From a checkpoint of a small transformer trained on Wikipedia.
Size: 16 layers, MLP 3072 SiLU, vocabulary 16384.
Architecture: RMSNorm before each block, no biases in attention or MLP, untied embeddings.
Training: a variant of Muon for these matrices, 1215M tokens, 4635 steps.
MLP neurons of a small language model. Each row is named by its layer, matrix (up: input weights; down: output weights) and neuron, and shows model dimensions 64-127. Each number is 50 + 12 x the weight over its row's rms, rounded and kept within 0 to 99.
After each neuron's rows, "fires before" lists the tokens most often just after its 100 highest values on Wikipedia text that the model never trained on; "fires on" lists the tokens most often at its 100 highest values on Wikipedia text that the model never trained on.

L13.up2745:32 61 30 46 58 54 54 54 47 38 45 28 46 47 59 65 52 53 62 77 50 31 47 52 42 58 31 40 50 80 68 48 58 52 51 38 47 36 68 45 41 48 51 26 50 46 61 45 59 52 61 44 50 17 35 51 38 38 79 46 67 49 40 33
L13.down2745:27 52 55 53 37 52 69 62 59 59 81 40 36 49 47 54 37 33 31 47 57 65 30 33 52 53 39 43 54 57 67 47 72 54 75 51 45 44 28 54 47 49 52 28 49 36 51 54 62 44 50 45 57 62 39 60 59 42 58 42 66 34 52 52
fires before: "1", "2", "0", "4", "3", "5"
fires on: " ", ":", " at"

L13.up2201:54 43 37 40 63 44 58 51 54 12 60 60 40 51 52 56 54 51 54 54 54 52 64 54 40 55 51 45 59 43 49 60 36 59 34 47 49 44 46 50 72 33 57 52 33 53 53 71 46 53 51 44 40 59 65 49 39 38 59 35 43 78 50 35
L13.down2201:76 61 40 48 47 56 51 58 59 60 27 22 37 55 50 53 28 79 59 65 39 63 50 46 64 49 59 60 21 57 39 35 49 52 52 60 46 43 51 51 47 47 44 49 49 44 52 54 64 37 69 47 58 53 74 48 48 56 40 77 53 46 56 30
fires before: "1", "2", "3", "0", "4"
fires on: " ", ".", "1"

L13.up1997:61 29 41 74 61 57 53 48 54 53 42 38 61 19 30 46 46 27 48 68 58 39 55 51 65 50 65 48 57 31 38 54 67 76 50 49 44 66 46 28 38 77 38 63 45 60 35 56 55 56 56 59 39 60 61 47 44 35 57 57 58 58 62 27
L13.down1997:67 47 31 59 53 41 55 37 56 54 63 33 57 52 33 52 40 39 61 67 62 40 43 42 61 62 39 40 62 37 45 53 62 42 22 68 52 40 40 41 27 60 52 33 52 52 54 44 32 37 60 51 70 48 69 60 71 44 42 72 68 65 37 42
fires before: "2", "1", "3"
fires on: " ", "0", " ("

L13.up2128:50 44 62 55 57 65 52 48 67 37 60 42 63 50 38 44 73 31 50 48 48 59 80 69 49 44 27 51 61 57 56 57 54 51 42 56 44 56 43 57 72 46 63 39 29 24 57 57 31 36 56 60 63 35 55 60 38 47 51 21 51 47 45 55
L13.down2128:40 60 61 56 46 58 60 65 54 49 57 62 35 40 50 53 62 43 59 45 58 42 47 60 60 52 54 54 47 51 41 53 48 78 51 44 62 55 35 51 45 50 24 50 63 45 60 20 37 62 58 36 61 43 47 29 75 57 54 46 54 53 44 53
fires before: "\n"
fires on: "\n", "=="

L13.up2828:52 62 47 47 46 59 48 24 47 52 62 49 46 38 67 41 50 42 25 43 44 42 58 58 45 59 36 46 58 39 57 62 57 44 62 61 40 54 41 55 55 32 53 43 46 53 51 53 51 53 43 43 47 52 56 41 37 57 45 61 28 35 59 62
L13.down2828:33 45 46 52 73 48 69 43 49 66 47 26 75 57 59 53 48 47 50 60 36 44 47 52 41 52 49 56 39 51 35 53 63 41 47 60 41 49 32 47 48 73 25 40 33 53 57 52 68 61 72 52 54 31 64 35 41 44 55 52 53 42 56 43
fires before: "\n", "-"
fires on: "\n"

L13.up2640:59 44 46 52 55 46 37 33 19 43 42 48 52 27 98 43 40 51 62 54 52 60 66 36 43 32 15 48 47 41 42 55 52 56 54 62 51 52 38 52 50 58 43 54 52 56 63 47 39 37 48 37 34 61 67 71 51 41 32 50 41 51 43 47
L13.down2640:52 69 39 34 64 53 59 39 52 24 59 45 49 56 35 41 44 37 41 48 53 65 34 30 52 42 53 31 46 54 31 41 61 39 35 38 39 38 27 51 52 18 33 61 50 50 73 76 43 58 66 59 62 62 54 49 41 62 43 64 47 50 62 40
fires before: "\n"
fires on: "\n", "=="

L13.up2349:58 44 29 54 65 45 56 62 39 43 57 47 53 37 63 55 63 53 45 81 68 39 48 48 52 33 69 48 51 61 42 41 54 68 41 68 47 46 48 49 53 49 48 42 37 44 45 35 58 69 39 42 56 49 60 68 39 28 48 45 62 39 61 53
L13.down2349:47 40 63 33 84 43 45 49 65 25 46 44 52 58 53 37 64 60 34 34 58 68 21 52 40 72 61 45 50 44 27 35 62 48 55 25 53 52 20 33 63 44 48 50 54 54 63 29 34 49 65 40 48 58 60 49 54 54 53 62 48 32 56 49
fires before: "\n", "-"
fires on: "\n", " ", "=="

L13.up1435:47 46 41 65 38 43 63 47 49 42 50 60 35 33 40 54 47 32 47 48 60 54 64 58 60 40 25 40 72 59 58 45 43 39 72 51 55 52 61 32 50 52 38 71 45 61 41 46 59 54 59 41 35 53 59 58 49 48 89 33 37 55 62 43
L13.down1435:52 46 56 60 45 72 68 41 46 47 65 41 50 69 55 46 38 49 38 40 45 47 57 39 54 55 46 54 63 52 39 56 78 79 51 59 50 46 44 45 43 51 26 41 65 68 42 44 46 35 46 58 38 46 47 53 49 50 46 40 55 52 58 59
fires before: "\n", " ", ")", " |"
fires on: "==", " |", " =", " ==", " mi"

L13.up1291:42 57 44 46 18 55 29 38 35 43 42 49 61 33 46 53 65 56 56 52 27 57 52 55 50 52 55 34 52 45 54 44 41 74 61 70 57 44 42 43 42 64 56 53 47 50 45 51 71 52 59 49 40 68 27 41 30 56 78 46 41 64 40 51
L13.down1291:53 50 37 30 45 51 59 58 41 58 47 69 56 51 47 39 67 31 46 51 39 59 35 48 66 54 65 47 38 55 45 39 41 54 59 56 48 32 31 53 39 75 54 62 52 49 42 41 57 30 50 45 40 34 54 55 47 48 76 80 67 31 36 75
fires before: "9"
fires on: "1", "9"

L13.up1114:58 61 60 46 52 30 41 24 48 44 42 49 43 67 61 55 66 43 42 73 41 67 81 39 51 55 35 47 40 56 54 48 51 63 33 25 35 54 62 58 31 37 33 33 31 65 51 49 59 53 64 48 38 56 38 64 36 59 46 39 47 63 48 55
L13.down1114:52 50 57 44 61 48 57 41 52 55 55 49 37 42 43 48 20 43 55 50 57 47 48 68 54 42 43 41 44 53 42 40 43 50 51 43 61 52 46 31 66 50 65 56 64 64 65 41 38 45 36 48 42 65 55 56 67 41 47 34 38 52 47 58
fires before: "\n", "|"
fires on: "\n", "=="

L13.up733:28 80 50 56 24 50 67 47 42 38 57 59 51 44 61 18 58 09 34 50 41 48 69 32 60 53 56 28 37 64 50 36 46 78 47 55 36 54 41 67 49 49 57 38 52 44 34 69 55 47 40 36 73 50 49 58 35 47 40 43 36 65 46 62
L13.down733:64 49 58 59 46 55 47 55 43 42 39 49 62 64 42 74 50 65 51 30 48 53 57 51 60 66 64 58 23 50 51 46 53 55 44 68 37 62 47 39 54 55 54 40 28 55 51 51 36 53 61 60 32 47 40 57 57 65 30 14 44 45 53 47
fires before: "-", "\n"
fires on: "\n", "-", " \""

L13.up976:58 38 47 50 48 56 66 32 16 22 57 54 58 43 99 48 42 63 56 71 26 50 66 49 53 27 35 34 42 72 43 43 34 42 31 30 62 39 50 53 75 60 63 62 47 44 43 65 61 36 49 37 37 40 39 61 38 43 48 61 59 51 66 57
L13.down976:40 60 51 46 46 64 43 48 30 70 37 59 54 54 47 40 53 39 65 44 38 60 39 52 50 69 47 48 53 46 35 26 32 41 37 49 35 58 55 38 44 22 47 41 51 56 43 46 22 54 60 51 31 44 50 52 77 69 45 39 55 68 56 52
fires before: "\n"
fires on: "\n", "==", " =="

L13.up422:56 62 43 55 65 40 31 60 54 38 53 52 50 67 49 43 39 41 30 59 53 91 54 59 61 55 58 39 46 47 36 37 59 60 64 48 32 36 51 43 53 47 65 65 55 38 48 52 56 58 15 52 45 62 52 27 72 35 43 66 44 60 40 45
L13.down422:54 46 41 59 41 61 59 49 27 44 48 54 54 40 52 65 59 51 42 50 54 60 48 33 53 43 44 48 54 40 64 45 47 47 33 38 65 71 67 54 57 76 46 50 58 54 52 53 54 58 58 52 47 56 44 35 44 29 42 60 68 30 53 61
fires before: "1", "2", "4", "6", "7", "3"
fires on: " ", " R", "2", " ("

L13.up1266:37 65 50 51 53 65 16 30 53 55 43 65 56 60 55 73 35 55 47 59 42 55 60 52 34 43 61 48 41 48 35 56 33 17 46 43 58 45 56 53 62 53 47 64 47 74 21 77 47 50 37 39 56 56 39 30 34 44 55 53 38 60 53 27
L13.down1266:58 37 54 40 53 58 52 79 48 58 38 69 54 50 58 48 40 59 66 36 56 44 48 66 42 43 57 44 33 54 50 48 41 34 35 40 48 60 46 53 56 35 59 59 45 52 52 37 47 38 58 54 54 40 31 56 59 57 40 46 62 38 46 36
fires before: "\n"
fires on: "\n", "=="

L13.up1424:49 69 54 57 43 50 37 50 37 65 45 41 46 48 63 62 49 16 63 62 50 27 54 45 60 43 54 49 54 20 41 57 59 47 57 48 50 57 63 52 62 57 54 61 63 69 29 55 56 40 60 40 45 49 55 65 52 47 32 60 52 46 43 53
L13.down1424:46 54 51 53 58 70 45 47 63 32 74 35 51 47 49 38 58 34 64 57 59 55 45 58 47 58 32 61 41 84 59 28 40 66 41 41 63 57 71 49 43 42 50 55 48 38 50 37 45 54 43 49 34 48 55 43 42 50 34 56 55 43 62 35
fires before: "2"
fires on: " ", "0", "–"

L13.up1063:57 55 37 42 50 54 34 46 48 40 38 69 33 50 47 44 42 36 34 54 56 51 53 54 29 48 52 55 42 46 49 54 35 23 79 62 44 23 28 49 48 65 65 44 30 62 39 44 35 48 34 51 40 49 28 44 53 58 33 56 38 67 50 53
L13.down1063:63 64 54 57 35 69 64 44 58 49 25 59 21 66 50 55 63 52 50 32 63 63 48 73 33 71 66 46 49 28 53 32 47 52 57 38 41 57 28 53 42 54 36 43 44 46 58 51 25 42 47 37 36 34 55 47 63 65 54 55 64 68 35 56
fires before: "1", "2", "8", "6", "9"
fires on: " ", ".", "=="

L13.up2528:59 58 48 52 37 32 60 54 50 43 55 36 66 36 46 59 36 39 67 44 54 46 39 44 52 61 62 45 38 62 55 62 60 66 67 63 25 56 67 33 32 41 27 40 58 52 27 51 39 66 64 63 48 80 65 51 54 40 50 68 44 65 32 47
L13.down2528:71 49 46 60 56 48 51 37 48 30 40 45 49 53 38 52 53 37 40 51 51 50 55 31 57 47 58 42 22 36 52 51 35 77 39 42 44 56 57 87 44 34 38 51 59 54 45 58 60 48 48 57 18 57 57 35 45 39 16 44 56 44 63 53
fires before: "2", "9"
fires on: " ", "1", " (", " Bl"

L13.up1630:23 59 47 49 48 41 51 35 30 61 55 40 41 53 33 51 53 24 49 74 50 50 57 38 49 38 22 53 46 50 32 51 76 32 60 60 86 59 70 44 50 40 50 63 54 51 45 46 45 57 54 36 65 35 67 51 45 41 76 41 28 62 54 64
L13.down1630:56 58 40 61 37 59 42 65 45 60 28 38 65 46 44 41 37 64 39 66 45 53 29 44 51 56 88 34 47 71 49 43 79 56 56 55 41 31 41 57 41 26 57 37 57 43 63 45 43 88 62 47 47 57 43 59 55 62 37 47 44 41 62 51
fires before: "\n", "-"
fires on: "\n"

L13.up1054:30 53 41 47 58 55 47 64 54 40 66 41 51 63 26 38 74 49 27 59 38 56 71 37 38 43 64 46 32 64 55 45 65 59 61 40 46 45 53 74 45 50 53 02 28 57 56 37 29 24 36 50 58 41 69 41 30 35 42 50 53 46 60 44
L13.down1054:35 34 55 65 61 61 48 67 66 56 57 62 54 43 64 50 35 55 65 52 28 51 59 39 63 50 54 64 30 62 52 43 43 55 54 41 50 51 48 68 36 22 48 37 53 34 32 49 50 31 22 62 54 35 65 25 33 77 54 60 59 32 46 40
fires before: "3", "0", " |"
fires on: " ", "9", "–", "-", "0"